config.yaml
vocab_size: 1024
norm_place: "pre"
weight_decay: 0.16
schedule: "cos"
steps: 3777
MLP neurons of a small language model. Each row is named by its layer, matrix (gate and up: input weights) and neuron, and shows model dimensions 32-159. Each number is 128 + 24 x the weight over its row's rms, rounded and kept within 0 to 255. A neuron's up and down rows have the sign that makes its largest values positive.
After each neuron's rows, "fires after" lists the tokens most often just before its 100 highest values on Wikipedia text that the model never trained on. A number after a token or word is its count.

L10.gate491 [154 141 138 112  87 130 172 196 126 114  89 124 130 100 142 120  93 145 127  83 128 143 137 146 105 133 153 173 151 147 150 127 132 122 164 125  93 117  86 134 114 162 142 124  93 119 121 132 130 145 154 133  96 102 131 185 116  73 149 127 142 103 110 118  83 135 175  78 106 196 104 159 173 104 136 129 139 180 114 111 129 145 131 150 107 124 120 121 130 102  88 128 107  87 121 165 124 112 160 136 148 119 123 138 178 109 171 126 105 137 126 111 135 133 144 167 120 143 153 137 107 149 120 136 130 123 156  84]
L10.up491 [ 97 137 121 131 140 160  91  67 111 119 114 155 124 152  93  95 117 123 135 113 118 138 142 128 131 130 141  99 118 115 124 129 117 181 114 151 115 124 165 128 157 150 131 114 131 121 126 137 131 127  75 113 141 137  91 170  93 114 140 137  88 124  89 135 111 123 139  94 109 169 135 114 179 123 140 135 138 115 107 154 113 140 109 143 186 131 162 166 117 109 102 163 123 143 145 119 145 152 130 144 136 134  86  88 118 127 180 149 115 138 126 152 191 138  94 145 136 105 136  73 119 152 172 116 104 112 123 103]
fires after: " " 71

L8.gate314 [170 130 133 101  95 157 166 174 109 133 141  98 107 132 111 115 142 117 133 109 153 152 127 127 172 142 138 130 112 180 135 127 154 134 131 159  66 149 164 154 127 144 127 125 106 101 102  96 126 159  78 132 130 126 122 153 115 144 131 115 134 127 139 152 169 169 159 152 137 155  92 133 111 127 109 132 137 128 104 143 175 127 138 123 133 102 142 120 186  94 178 171 142 103 165 145 102 132 166 157 112 131  97 138 154 150 134 148 111 142 139 109 115  84 143 139 137 147 141 118 126 153 146 125 116 147 163 135]
L8.up314 [101 139 100 118 128 128 118 152 107 138 108  76 118 103 141 124 112  99 129  93 126 145 142 112 120 162 121 165 141 151 170 128 144 135 180 137 114 139 194 114 111 135 127 118  92 117 113 110 139 145  95 120 177 128 114 148 103 121 146  79 155 123 104 151 160 111 134 133 101 164  93 122 131 175 131 135 126 127 134 113 120 124 139  79 116 124 137 152 131 113 131 135 109  90 131 141 128 132 142 147 122 105 110 104 139 138 145 169 119 106 150 164 132 120 119 115  95 134 157 123 117 138 122 174 129 155 155  70]
fires after: " " 32, "20" 15, "19" 4

L15.gate3 [ 98 144 126 115 140 139 128 135 144  89  62 143 100 105 117 126 141  83 130  84 124 136 127 150 117 130 176 123 128 145 148 164 126 146 125 142  74  92 127 170 135 112 125 158 129 168 118 117 129 153 153 121 155  97 136 120 146  97  98 136 121 131 133 116 112 169 118 110 145 135  97 151 157 101 134  78 123 141  90 121 171 160  95 123 119 124 117 126 150 132 143  93 140 105 145 115 159 137 136 132 118 144 155 105 176  89 132 127 188 116 125 141 135 113 141 131 103 183 146 133 139 171 153 137 120 112 153 101]
L15.up3 [104 129 116 143  89 134 108 168  82  83 111 122 121 122 131 140 126 147 143 105 150 114 116 128 122 125 152 100 106 106 134 123 108 165 151 149 146 147 115 160 134 126 149 169 164 113 144 157 101 120 164 106 136 135  90 141 135  76 102 129 137  89 128 125 108 117 125 123 105 130 130  92 142 142 125  65 127 113 155  99  76 160 126 162 162 152 107 147 102  87 147 130 127  98 142 104 155 117 153 116 127 141 134 107 136 107 167 119 132 150 147 148 120 128 146 101  87 139 144 190 136 113 156 133  96 144 120 133]
fires after: "19" 28, " m" 9, " " 9, " M" 7, " res" 7, " F" 7

L2.gate280 [148  96  75 110 140  88 104 148 100 126 133  91  77 113 122 126 122 115 142 142 105 145 100 118 130 123 109  99 144 145 109 129 104 132 135 128 127 145 101 155 166 157 142 150 137 100 144 152 105 144 100 170 140  86 111  74 139 126 154 112 151 135  96 155 103 143 153 135 144 135 178 143 146 125 160 110  92 117 121 138 117 130 149 148 133 116 150 141 131 156 139 138  91 143 124 133 146 104 109 124 154  96 192 123 172 109 137 150 167 126 122 114 134 114 129  64  79 165 131 159 124 145  97 163 137  80 123 114]
L2.up280 [129  55 119 125 153  70 141 155 159 129 163 146  86 136 132 129 170 136 125 156 142 146 114 147 152 113 108 156 158 100 132 140 101 126 120 152 107  88  81 178 113  93 104 111 102  96 119 116 160 146 129 142  73 134 123  98 137 144 115 101 136 131 192 147 142 132 149 101 121 133 160 114 151 118 162 117 105 157 114 121  87 130 122 122 153  96 179 114 149 126  85 186 136 107  95  94 122 125 159 145 133 148 126 135 111 105  89 132 110 115 128 134 139 145 121 125 141  98  99 110 127 115 128 114  96 131 164 134]
fires after: "." 26, "7" 7, "8" 7, "6" 6, "2" 5

L15.gate441 [113 149 156 131 155 153 173 146 133 115 136 120 101 104 142 116 110 136  64 163 147 151 181 141 106 152 160  79 130 152 133 110 121 136 163 105 101 141 144 174 106 108 113 149 125 119 145 115  85 178 130  99 119 147  85 158 142 121  80 147  99 112 137 140 160 129  98 118 104 126 130 128 115 140 139 114 137 153 131 130  95 108 117 168 104 152 131 147 160 139 136 121 143 124 146 100 142 124 117 143 128  97 122 102 151 128  76 127 153 152 166 102 102 180 105 119 124 123 124 146 137 131 160 133 104 100 111 130]
L15.up441 [150 135 129 113 158 139  97 128 156 108 118  75 119 132 133 116 136 121 177 132 112 168 175 135 106 110  84 108  92 113 146 173 124 102 145  81 111 124  56 173  89 111 138 114 130 137 132 115 138 157 119 123 138 158  93 118 136 179 132 132 121 126 137 122 117 136  87 138  83 136 107 140 102 126 110 124 127 119 119 102 118 107 107 106 148 154 189 116 129 133 132 128 107 108 104 115 126 124 112 125 122 111 134  96 140 133 171 131 124 149 129 114 132 156 119 124 123 149 135  68 138 110 128  86 142 100 125 144]
fires after: "on" 21, " Con" 10, " l" 9, "x" 7, "is" 7, "al" 4

L2.gate47 [117 130 131 153 208 119 130 139 117 154 143 138 121 149 151  97 111 150  88  71 136 105 142 126 151 111 116 149 125 133 121 122 126 122 128 123 117 116  53 127 119 127 135 145 103 129 106 116 128 108 122  95  96 129 148 118  79 152 119 147 130 114 134 136 125 119 118 119  56 183 109 114 133 123 123 154 120 124 195 163 103 119 120 132 125 138 193 129 118 135 154 133 123 115 198 109 132 134 120 125 110 155 131 163 107 128 165 142 138 127  85 136 173 172  96 179 122 101 146 138 156 131 104 117 106  80 122 129]
L2.up47 [148  67 161 124 146 154 121 118 137 106 169 137 150  99 129 116 113 105  99 103 133 123  71 133 144 118 152 123 125  77 119 136 109 129 127 136 121 161 122 123 115 136 103 108 125 117 138 115  99 157 136 171 114 113 169 100 144 126 136  97 117 134 176 108 122 143 159 144 150 148 142 115 131 148 145 150 156 124 115 130 132 126 101  90 152 101 120 154 123 127 118 173 140  98 163 161 115 146 107 106 133 141 120 164 137 122  83 121 146 114 104 130 148 143 125 120 182 130  47 155 141 146 171 111 117 178 117 112]
fires after: ".\n\n" 20, "\n" 18, "===" 13, ")\n" 12, "==" 12

L9.gate562 [129 179 151  99 165 102 151 117 123 127  90 149 136 137 134 102 151 138  76 132 101 113 131 133 140 103 152 147 141 140 158 136 135 102 124 150 115  83 132 132 128 128 100 121 148 128 112 103 120 155 115  99 132 107 147 163  96  97 100 122 142 125 144 133 141  88 142 100  95 123  92 118 204 163 115  76 118 144 136 132 132 152 101 150 127 106 149 120 129 167 118 149 166 158 144 157 201  98 140 129 126 133 117 173 140  92 147 158 146  98 108 181 162 105 111 106 120 129 101 108 119 123  80 123 164 136 135 124]
L9.up562 [136 162 130  92 146 111 175 118 110 119 101 117 133 174 140  93 121 155 130 142 125 128 127 128 153  97 158 140 174 115 107  91 120 127 126 113 100  80 126 105 115  90 152 137 123  99 137 140 103 133  88 130 127  93 122 143 132 147 121 145 142 165 141 134 118  84  95 103  91  93 153 114 172 140 123  88  91 148 122 105 139 133 134 132  91  90 133 111 102 166  97 142 127 141 152 142 158  95  93 155 131 124 155 153 114 128 154 136 146 131 110 185 146  93 107 136 147 131 106 115 148 135  86 134 119 111 117 108]
fires after: "==" 31, ".\n\n" 13, "A" 8, "." 7, "I" 5, "===" 5

L7.gate293 [153 145 121 156 116 139 124 147  86 128 168 100 156 106 106 152 168 175  96 159 115 126 112 132 158 162  78 113 103 133 137 148 111 126 123 143 115 128 132 121 118 119 134 170  96  85 148 125 144 134 132 143 129 100 121 103  94  74 132 111 141 184 156 134 147 162 126 114 192 115 133 132 135 128  96 119 141 102 120 143 170 159 119 115 128 153 105 111  83 188 159  99  95  97 188 123 129 158 145 118 136 100 121 119 164 100 112 169 134 156 142 169  84 141 119 118 124 169  95 184 147 155 136 110 154 127 120 123]
L7.up293 [120  77 112 109 117 137 135 136 118 151 166 108 100 121  94 129 134 117 182 111 112 108 104 185 133  74 122  87 175 128  91 125 103 117 136 107 152 101 132  86 127 142 115 159 113 133 138 191 109  87 147 122 122 107 123 134 123 116 143 129 128 139 133 140 125 109  91 146 151 122 113  98  93 127 156 154 125 114 136 132 122 101 155 103 152  90 121  92 138 121  97 163 141 125 116 150 128 123 132 156 152 137 173 151 147 130 108 159 136 116 190 140 105 102 168 120 137 142  94 165  91 115 162 160 154 142 154 121]
fires after: "9" 18, " " 14, "20" 10, "6" 9, "8" 8, "7" 7

L16.gate385 [132 175  83  94 129 106 119 100 147 114 110 119  58 107 147 119  91 108 116 155 134 110 169 130 134 134 134 109  90 160 113 130 114 140 121 124 116 159 158 159 148 151 124 146 150 108 138 145 148 124 136 150 166  89 107 117 141 104 161 138 114 187 100 113 140 120 116 101 141 158 127 145 123 110 161 155 119 109 160 160 138 162 150 136 146 102 101 149 148 126 143 136 122 115 141 103 127 125 160  80  97 126 138 111 120 155 158 102 162 108 129  91 131 144  84  86 121 125 105  79 150 139 167 152 104 131 106 135]
L16.up385 [104 115 122 122 145 135 111  75 131  98 143 143  79  98 135 110 136 104  91 103 125 145 144 110 122  97 113 139 120 151 137 117 125  83  90  81 146 131 123 190 133 133  97 144 168 129 129 102  97 116 126 112  80 148 107 116 134 119 141 121 106 101 114 151  86  90 129 112 131 129 185 130 135  95 151 110 117 142 145 148 148 142  71 105 142 129 132 161  87 156 153 158 127 113 123 123 136 125 121 125 132 140 133 102 136 108 126 166 158  83  93 126 135 142 159 127 156 124 110 131 143  93 129  89 129 161 168 164]
fires after: " " 49, "3" 13, "." 6, "2" 6, "-" 4

L8.gate381 [119 134 140 123 103 133 122 103 142 119 100 115  75 156 113 126 116 134 133 113 169 110 144 146  91 138 184  92 161 107 117 111 148 157 174 132 157 123 144 139 120 148 118 116 125 126 114  78 147 113  62 141  93 140 113 104 108 132 111 128 134 120 122 170 120 119 128 111 169 125  86  81 142 106 151 174 151 156  78 129  97 175 131 152  90 148 111 109 138 132 138 123 147 105 140 151 133 121 117 133 125  99 100 127 156 156 137 148 123 131 141  88 120 114 101 147 121 155 162 121 138 143 126 200  95 117  93 119]
L8.up381 [140  91 156 145 150 137 170 133 131 117 103 149 115 132 126 139 110 102 110  92 128 116 123 133 131 106 111 144 153 114 126 114 154 144 141 143 142 176 140 115 172 129 114 143 105 124 113 128 174 143 135 150 157 124 109 144 149 178 126 131 137  96  79 150 142 137 102 142 126 164 120 138 150  97 133 184 129 125  90 206  74 128 121 159 152 161 145 132  94 121 109 120 150 126 116 116 140 153 131 124 104 126 102 128 106  74 126 146 116 137 133  94 125 132  91 159 114 134 131  89 143 171 104 147 116 124 122  94]
fires after: " " 50, " (" 22, "–" 11, "-" 4

L13.gate508 [169 143 113 117 133  97  97 124 120 120 167 160 111 133  98  91 128 127 108 126 104 137 137  94 125  65 152 142 158 158  93 118 118 115 140 129 160 129 105  99 164 148 124 152 159 123 129 152 123 141 122 108 166 100 111  94 128 142 174 122 103 120 139  84 140 145 150 168 173 161  96 132 108 124 118 131  87 133 136  64 131 128 152 171 180 104 144 152 153 126 141 138 114 162 115 133 115 112 106 163 172 127 173 152 151 117 141 142 149 101 158 169 149 137 136 115 152 145 151 126 161 121 124 148  87 109 115 173]
L13.up508 [161 103 146 144 102 145 182 122 139 145 133 121  99  84 131 138 169 124 118 124 129 146 134 159 137 160  90 167 140 140 128 113 165 136  96 142 101  93 119 105  85 136 151 104 108 137 133 140 114  95 137 125 134 133 113 133 129 148 120 173 141  94 113 112  85 119 135 124 135  75 141 100 125 149 109 131 202 136 116 142 163 122 133 184 121 126 144 130 151 135 131 147 135  98 129 124 103 158 143 138 173 173 157 144 158 106 149 144 151 132 109 117 145 137 113  93 115 133 107 112 173  40 133 125 144 119 138 153]
fires after: "6" 18, "5" 13, "1" 8, " H" 8, " O" 6, "3" 6

L8.gate163 [114 160 113 152 183 113 133 131 125  90 137 171 162 131 115  76 110 147 114 130 112 114 116 154 164 149 164 118 176 153 125 113 161 139 128 113 133 143 107 178  90 120 121 126  96 129 104  95 132 155 140  82 152 118 146 110 134 149 112 104 145 147 128 165 104 103 135 127 111 205 120 156 200 118 129 113 100 129 140 143 108 142 104 179 143 144 116 134 115 109 141 112 108 138 182 122 148 153 132 100 133 170 134 165 135 155 145 165 141 130 132 125 100 183 121 129 101 134 137 115 155 143 109 147 161 112 121 133]
L8.up163 [121 113 110 135 134 137 115 130  78 150 146 154 113 195 151 116 121 191 116 123 129 117 102 118 148 126 115 105 135 148  98 138 103  59 154 162 117 135 121 149 138 132  67 114  97 124 155 162 123 116 137 164 113  68 105  88  81 169 120 149 106 107 151 113 126 118 110 109 128 122 140 153 153 124 146 109 139 120 152 139  97 138 120 136 128 125 129 137  97 123  84 160 129  95 126 112 109 128 128  98 139 119 112 149 140 129 154 133  76 139 155 186 141 141 119 102 142 151 148 139 115 138  73 136 148 137 147 128]
fires after: " " 52, "==" 5

L8.gate375 [ 95  74  88 107 117 102 121 170 119 162 156 148 117 125  83 101 110 122 103 118  95 101 108 111 102 130 133 117 119 130 125 122 132  88 135 154 130 142 151 141 123 151 145 116  94 116 149 133 125 103 166 148 123 153 108 167 127 137 110 132  82 124 134 139 114 109 137 118  94 143 101 152 154 101 152 108 144 153 144 128  84 144 133 129 118 134 105 106 118 161  98 117 163 111 102 121 121 134 162 132  89 106 180 165 158 139 141 127  94 117 133 119  96 159 119  93 103 128 162 127  93 162 101 118 139 126 144 114]
L8.up375 [186 114 123 128 117  89  86  65 105  85 138 146 157 140 122 133 120 155 156  80 139 117 130 149 117 134 135  90 150 117 136 132 141 138 122 163 148 138 150 122 101 160 145  95 135 156 121  76 113 157 120 109 149 117 108 120 131 121 110 112 107 131  81 126 115  94 168 109 154 105 129 132 126 141 115  69 147 145 120 121  92 150 146 147 106 122 117 143 179 141 112 138 159  92 130 115 112 123 151  75 121 131 113 142 170 143 184 126 175 132 138 125 160 161 127 123 147  89 123 120 158 128 141 117 123 105 100 110]
fires after: " " 71, " B" 6, " m" 4

L17.gate468 [178 153 150 167 128 133 104 131 119 137 106 149 129 112 141 145 166 180 111 132  95 140 138 135 118 140  82  82 105 122 161 117 132 144 129 111 101 105  96 135  87 103 131 144 120  94 185 121 112 136 100  77 111 102  97 105 133 141 107 156 149 149 121 177 134 176  99  93  90 138 138 100 141 128 150 122 104  98 141 170 110 149 156  88 112  74 122 159 103 138 135 145 174 114 153 149 107  68 112  94 150 124 155 119 133 152 122 107 147 126 139  89 111 142 148 126 163 131  94 172 167 165 129  81 115 124 139  98]
L17.up468 [130 162 152 103 116 118 125 120 102  96 111 145  74 116 143 134 112 137 108  95 151 124 154 145 120  99 120 137 151  98 120 130 149 176 116 123 135 102 111 126 134 116 114 131 108 115 154 141 134 136 148 141 147 125 139 150 126  93 135 164 109 121 164 146 172 129 143 143 162  82 106 168 107 174 152  96 103 138 147 124  84 141 112 126  81 107  78 153 161 138  79 108  87 108 176 149 128 119 112 144 128 131  96  93 149 112 149 137 161 130 170 125 153 106 146 170  94 131 147 149 112 139 159 107 120 148 117 144]
fires after: "it" 29, "v" 19, " in" 11, "ir" 4

L5.gate365 [142 126 109 122  78 140 173 167 179 126 121 126  65 186 130 114 164 145 120 125 137 112 145 136 116 122 106 109 120 136 134 129 109 155 131 106 136 118 144 162  94 132 127 108  95 100 132 152 119 104 131 128 136 125 148 152 110 117 156 136 125 114  82 132 125 173 131 102 123 120 114 102 171 117 143 134 132 175 122 148 133 134 121 101 186 145 100  97 114 144 136 120 166  90 122 161  95  78 160 169 107 132 142 119 137 163 148 125 120 159 164 115 144 108 134 158  89 122 158 137 112 150 149 126 144 147 136 156]
L5.up365 [ 90 134  91 110 115 132 127 113 124 110 116 153 114 132 152 146 127  87 119  95 119 109 102 122 126 116 137 107 134 160 163 136 129 144 141 148 113 186 109 105 122  90 102  91  83 110 129 120 120 104 101 124 115 153 137 120 100 144 117 143 137 145 121 115 115 108 186 139 119 120 128 157 114 124 123 150 111  93 107 120 126 132 178 113 141 128  83 163 156 113 134 125 184 135 129 130 103 124 118 153  87 118  61 102 141  95 113 112 164 140 144 114 126 105 103 121 112  96 135  67 165 151 176 121 153 102 106 127]
fires after: "20" 24, " " 24, "–" 7, "-" 4

L5.gate507 [135 111  92  92 116 126  84 162 127  97 142  84 133 101  98 145 116 132 150 132 123 154 114 119 121 143  93 122 114 136 136 129 121 110 159 155 114 164 150 128 121  98 151 130 109 112 139 109 160  80 168 147 132 104 147  88 121 126 132  87 157 119 144 147 122 156 157 110 163 122 136 167 114 135 108  71 120 101 107  94 176 115 169  95 184 127 100 101 118 151 152 124 135 107  90 122 127 144 124 145 161 151  74 106 142 110 131 155 113 126 168 127 113 145 135 107 107 134 129 153 102 142 143 121 125  95 145 160]
L5.up507 [146 101 114 123 126 152 141 131 140 138 143 122 125 160 118  48 137 109  92 134 157 166 121 164 133 139 109 123 115 128 127 142  95 129 115 118 148 111 105 137 137 152  68 104  98 148 165 164 114  70 165 121 135 156 198 152 127 138 156 142 108 153 146 132 127 131  86 190 106 134 105 139 100 153 154 173  91 166 133 158 130 148 137 107  95 139 168 112 105 160 133 110 130 169 139 158 119 122 160 130  99 117 144 158  77 142 143  90 114 133 123 126 132 147 118 133 146 132 127 137 104 170 144 148 124 167 114 134]
fires after: "9" 25, "7" 17, "6" 14, "8" 12, "." 7, "4" 6

L9.gate384 [130 133 157 121 148 122 141 120 159 159  97 134  96 118 135  95 133 126 123 135 106 144 134 132 160 132  74  99 141 143 137 149  89 148 127 111  87 106  81 147 112 113 111 140 105 153 123  73 101 125 116  95 142 106 142 105  78 113 146 139 133 123 107 115 129 137 137 107 113 109 128 135 141 136 136  69 123 121 123 124 149 195 113  96  64 154 126 150 113 118 193  94 100 112 139 119 151 110 118  98 116 126 157 138  95 137 131 112 154 125 115 123 150 173 117 118 198 131  95 119 150 121  99 164 111 127 137 158]
L9.up384 [126 139 149 141 124 118 150 122 127 151 122 165 116 108 105  85 120 117 127 145  91 132 155 121 128 142  88 111 126 131 140 124 110  96 123  73 132 131  74 126 130 162 113 116 138 155  89 126  98 171 104 130 134 106 149 117 122  97 148 120  94 114 107  79 138 118 103 139 121 131 132 120 107 166 177 112 139 132 132 154 139 141 131 105  86 142 172 122 136 173 137 122 131 103 148  93 117 143 125  87  90 121 152 125 118 129  92 174 173 142 126 131 138 165 158 113 181  92  61 136 164 101 115 167 133 158 153 138]
fires after: " " 66, "." 17, "$" 5

L8.gate556 [158 154 135 110 172 111 141 129 144 113 106 163  98 110 145 105 137 105  90 113 115 113 141 146 124 170  94 105 155 130  88 144 106 100 145  81 103 133 124 129 129  85  97 128  88 143 103 159 115  93 146 129 152 110 194  67 131  91 140 141 107 137 113 156 123 137 170  99 129 180 128 138 157 141 132 161 150 187 141 140  84 141 154 125 142 150  88 124 150 105 131 131 123 129 167 171 138 151 119 125 126 125 131 148 128 139 155 129 168 127 150 149 118 149 107 130  87 106 152  84 154 139 147 118 160 107 108 133]
L8.up556 [154 116 201 135 134 111 125 113 114 146 104  93 178 104 112 120 108 146 104  75 177  83 126 114 102  92 119 105 112  92 119 135 122 138 132 143 132 123 108 130 107 101 109 143 128 157 126 150 140 119 151 133 128 126 116  99 127 138 122 152 131 142 154 141 132  98 129 108 120  88 160 136 157 122 133 118 112 187 157 110 121 142 124 101 138 117 120  93  86 125  90 135 162 117 116 148 129 128 156 135 140  99 119  87 126 121 139 134 136 120 116 139 145 112 149 106 138 123 117 138 114  74  85 175 130 127 124 108]
fires after: ".\n\n" 19, "O" 14, " =\n\n" 9, " " 7, "===\n" 6, "\n\n" 6

L5.gate48 [117  83  99 110 147 133 120 123 122 132  95 151 120 145 150  78 103 146 141 134 120 145 135 150 108 147 133 132 118 106  70 148 151 104 105 104 149 154 110 160  95 145  81 145 111 132 132 131  96 167 140  91 154 124 125 147 124 135 103 110 117 155 155 103 125  91  94 114 146 132  60 119 168 108 108 137 138 131  86 121 108 129 110 165  54 120 151 138 131 135 128 149 110 151 129 157 121 125 138 127 158  99 164 178 108  91 150 121 160 135 121 150 160 163 115 153 170 165 130 134 104 125 114 118 156 125 142 100]
L5.up48 [116  75  90 136  91 122 134 153 124 130 125 140 102 121 125 119 122 128 137 130 135 107 145 136 121 154 104 126 116 130 108 132 132 107 168 122 177 142 121 155 116 123  86 134 123 145 141 162 144 147 154 141 140 100 157 121 138 117 111 114 125 118 133 157 135  72 120 142 124 168  87 101 166 143 109 139 154 174  94 138 109 161 104 120 104  78  85 138  90 118 132 154  97 148 119  71 126 147 158 106 160 113 191 197 164 121 143 129 139 136 124 144 132 168 139  94 125 116 139 129  87 136  90 148 169 131 145 141]
fires after: " " 21, "20" 12, "ar" 10, "ist" 10, "19" 4

L13.gate86 [ 81 127 110 151 148 128 142 179 150 163  97 121  95 105 117 167 159 155 134 128 104 142 115 153 117 106 115 124 104 114 155 130 100 142 169 104 152 135 146 123 120 121 139 147 137 113 183 133 115 177 134  97 115 115 103 140 119 162 120 140 109 124 111 160 116 105 126 114 165  68 124 172 123 136 118  90 126 126  94 147 101 121 155 120  88 168  85 141 101 152 151 111 109 160 136 111 158 138 131 167 128 196 127 161 115 146  92 106 127 112 160 118  96 150 154  96 121 150 101 134 104 119 131 134  99 116 160 134]
L13.up86 [122 109 187 100 126 127 120 119 110 133 129  99 102  99 105 178 127 112 101 118 137 135 132 102  97 142 105  96 121 136 147 141 170 119 127  93  97 139 149 169 155  92 139 104 117 139 154 108 110 106 127 147 136 141 158 112  87 125  97 170 126 160 159 110 100 141 174 143 148 142 124 147 108 133 119 134 160 110 127  97 135 130 146 146 169 140 143 139 172 118 168 123 121 126 172 107 132  65 116 177 127 104 145 152 159 115 140 163 126 127 108 146 141 120 105 149 153 154 134  87 139 138 130  75 110 148 111 108]
fires after: " a" 27, "ic" 24, "on" 12, " c" 8, "is" 6

L5.gate437 [108  99 153  80 148 122 118  98 159  88 130  85 135 118 103 158 134 107 133 140 130 137 102  81  90 125 143 113  96 157 119 153  89 135 119 142 136 140 165 102 129 162  88 141 120 127 116 157 130 102  96 133 154 129 157  79 153 108 129 128 156 115 151 131 116 103 146 122 145  99 165 121  69 126 140 121 108 103 109  67 174 115 111 109 122 127  98 118  91 168 103  97 151  97 128 120  92 165  81 126 126 134 111 117 119 116 116 111 157 127 126 122 108  76 157 147 120  89 127 135 114 124 134 123 141 117 149 140]
L5.up437 [151 127 136 118 134 125 140 126  84 125 181 100 103 106 154 111 131  99  88 110 101 128 173 144 110 139 118 175 124 134 116 150 143 106 123 121 150 132 116 134 151 112 156 122 112 145 128 138 120 106 135 102 105 116 187  96 151 137 134 115 100  98 129  56 166 135 130 152 105 138 118 105 121 113 123 161 121 144 130 129 126 122  99 147 132 130 139 135 125 153 100  83  93 101 109  85 122 127 122 138 126 167 114  79 134 121  65 113 176 120 136 148 132 131 129 105 167 135 126 125 159 142 158 139 148 185 111 140]
fires after: "9" 30, "8" 19, "7" 14, "19" 10, "6" 6, "3" 6

L11.gate347 [100 161 123 143 177 116 126 101 141 158  89 158 153 125 150  91 120 151 111  98 158 148 105 144  99 109  95  81 113 144 111 124 113 123 101 138 123 107 130 144  80 153 166 136  92 113 147 133 106 151 116 122 122 129 139  98 128 189 147 146  78 144 146 131 110  62 181  96 141 155 114 134 137  80 152 117 142 138 161 137 112 139 118 121 101 130 105 171 115 147  87 115 122 126 100 135 115 107 119  90 104 114  98 124 116 140 114 116 149 108 130 132 138 155 123 152  86 117 162 108 153 161 112 107 158 107 108 131]
L11.up347 [161 114 123 144 106 128 138 133  88  84 166 141 154 156 131 103 150 152 139 138 136 125 151 121 118 136 124  82 123 155 149 126 138  81 127 173 144 122 158 176 110 144 140  92 137 155 114 117 126 111 127 151 155 104 143  85 116 141 104 107 143 135 116  82 148 126 157 163 127 152 136 150 131 145 146 153 137 144 166 125 150 113 102 168 161 122 156 100  73  97 128 117 107 124 153 101 117 167 111 120 109 126 149 101 124  97  98 156 118 111 141 118 153 110 100 120 144 123 153 103 165 103 149 160 141 105 104 121]
fires after: " " 20, "\n\n" 14, " |" 11, ":" 9, ";" 7, "D" 5

L13.gate250 [151 171 103 132 125  73 116 125 124 100 124 118  98 174  99 118 137 150 123 131 101 139 137 140 128  96 127 133 122 122 134 148 131 152 134 173 133 150 160 133 109 166 146 141 111 140 108 118 139 157 112 115  94 111 111 131 107  70 123 143 142 109 157 143 130 102 153 153 170 124 122 119 130 169  84  95 144 105  99 119 135 151 165 178 131 149  71 118 111 113 193 114 129 196 130  91 140 164 142  81 150 168 130 132 142  90 135 109 165 120 139 123 142 104 139 108  89 124 141 168 172 108 142 161 128 123 131 117]
L13.up250 [172 156 197 135 100 118 104 127 141 146 115 113  99 111 148 101 131 111 125 136 118 141 136 146 112  95 110 162 145 161 158 163 110 112 138 138 122 125 143 128  95 127 105 120  96 119 159 136  90  79 146 165 109 113 125 139  84 179 157 130 145 115 162 129 105  66 140 117  99 117 110 121 130 125 123 135 161 159 127  96 150 115 136  99 167 154 131 112 139 138 144 182 139 164  70 113 111 132 110 114 156 110 126 137 157 119 148 101 157 176 108 137 135 120 164 143 148 133 131 121 129 115 137 121 126 166 140 158]
fires after: " Al" 15, "y" 12, "al" 10, "1" 8, "5" 8, " sub" 6

L13.gate67 [128 104 132 130 169 124 110 130 136 130 123 152 135 136 111 127 120 115 135 103  93 157 121  79  94 128 138 111 151 104 149  92  97 129 137 150  98 152 129 116 107 122 108 190  96 123 129  99 145 143  97  89 132  98  90 122 142 101 125 159 153  97 177 138 102 161 127 152 102 125  53 136 123 141 101 125  82 119 137 160  99 146 129 134  89 107 110 149 121 106 162 127 114 131  97 130  84  98  75  87 117 159 110 109 145 129 159 148 148 132 130 108 150  93 157 147 104 128 135 182  95 138 184  84 103 120 150  65]
L13.up67 [137 124 152 152 156 109 152 101 144 102 124 128 125 148 140 136 119 165 132 134 136 101 131 129 133 140 143 161  84  94 116 134 110 144 139 121 106 127  84 112 138 117 149 118 145 120 156 120 109 147 118 101  84 120 119 165 107 113 119 158 137 129 130  93 159 139 136 134 119 118 145 165 113 159 135 138 119  92 149 167 112 105 149 198 103 134 132 178 135 101 185 109 115  90 121 101 129 107 135  94 115 112 115  89 130 156 163 100 114 124 135  90 112 132 125 109 134 116 149 110 161 139 117 112  95 189 111  93]
fires after: "v" 38, " v" 20, " rem" 12, " V" 7, "ir" 6

L2.gate106 [136 188 109  71 125 146 151 106 134 143  92 108  62  86 110 144 157 105 126 102  86 126 124 160 148 123 112  81 138 129 161 183  97 114 116 143  64 134 144 126 111 178 164 117 131 118 108 113 158 134 146 134 161 134  96 128 107 125 153 134 157 130 127 130 129 116 163 109 134 115 130 131 140 133 132 106 101 155 111 136 157 141 133 145  95 126 145 131 122 124 154 144 102 119 140 132 163 118 153 100 125 138 123 106 118 115 137 103 134 133 153  96  89 173 145 120 119 162 150 136 151 114 123 147 152 149 132 143]
L2.up106 [130 141 103 129 141 158 143  84 138 121 154 117  97 129 133 159 114 136 131 116 119 117 162 145 189 142  94 128 154 147 128 160 118 114 147  86 118 103 122 162 129 123 135 125 110 141  91 155 147 126 132 150 160 155 118 120 114 103 113 140 142 118  53 110 107 129 130 111 127  91 122 141 110 111 119 140 153  97 149 176 212 129 119 154 109 154 145 129 106 134 174 123 117 119 169 118 155 115 133  97 118 128 105 146  88  90 115 150 164 172 139  98 169 145 100 150 138 141 109 114 120 105 159 127 126 116 135 150]
fires after: " " 61, "-" 11, "19" 4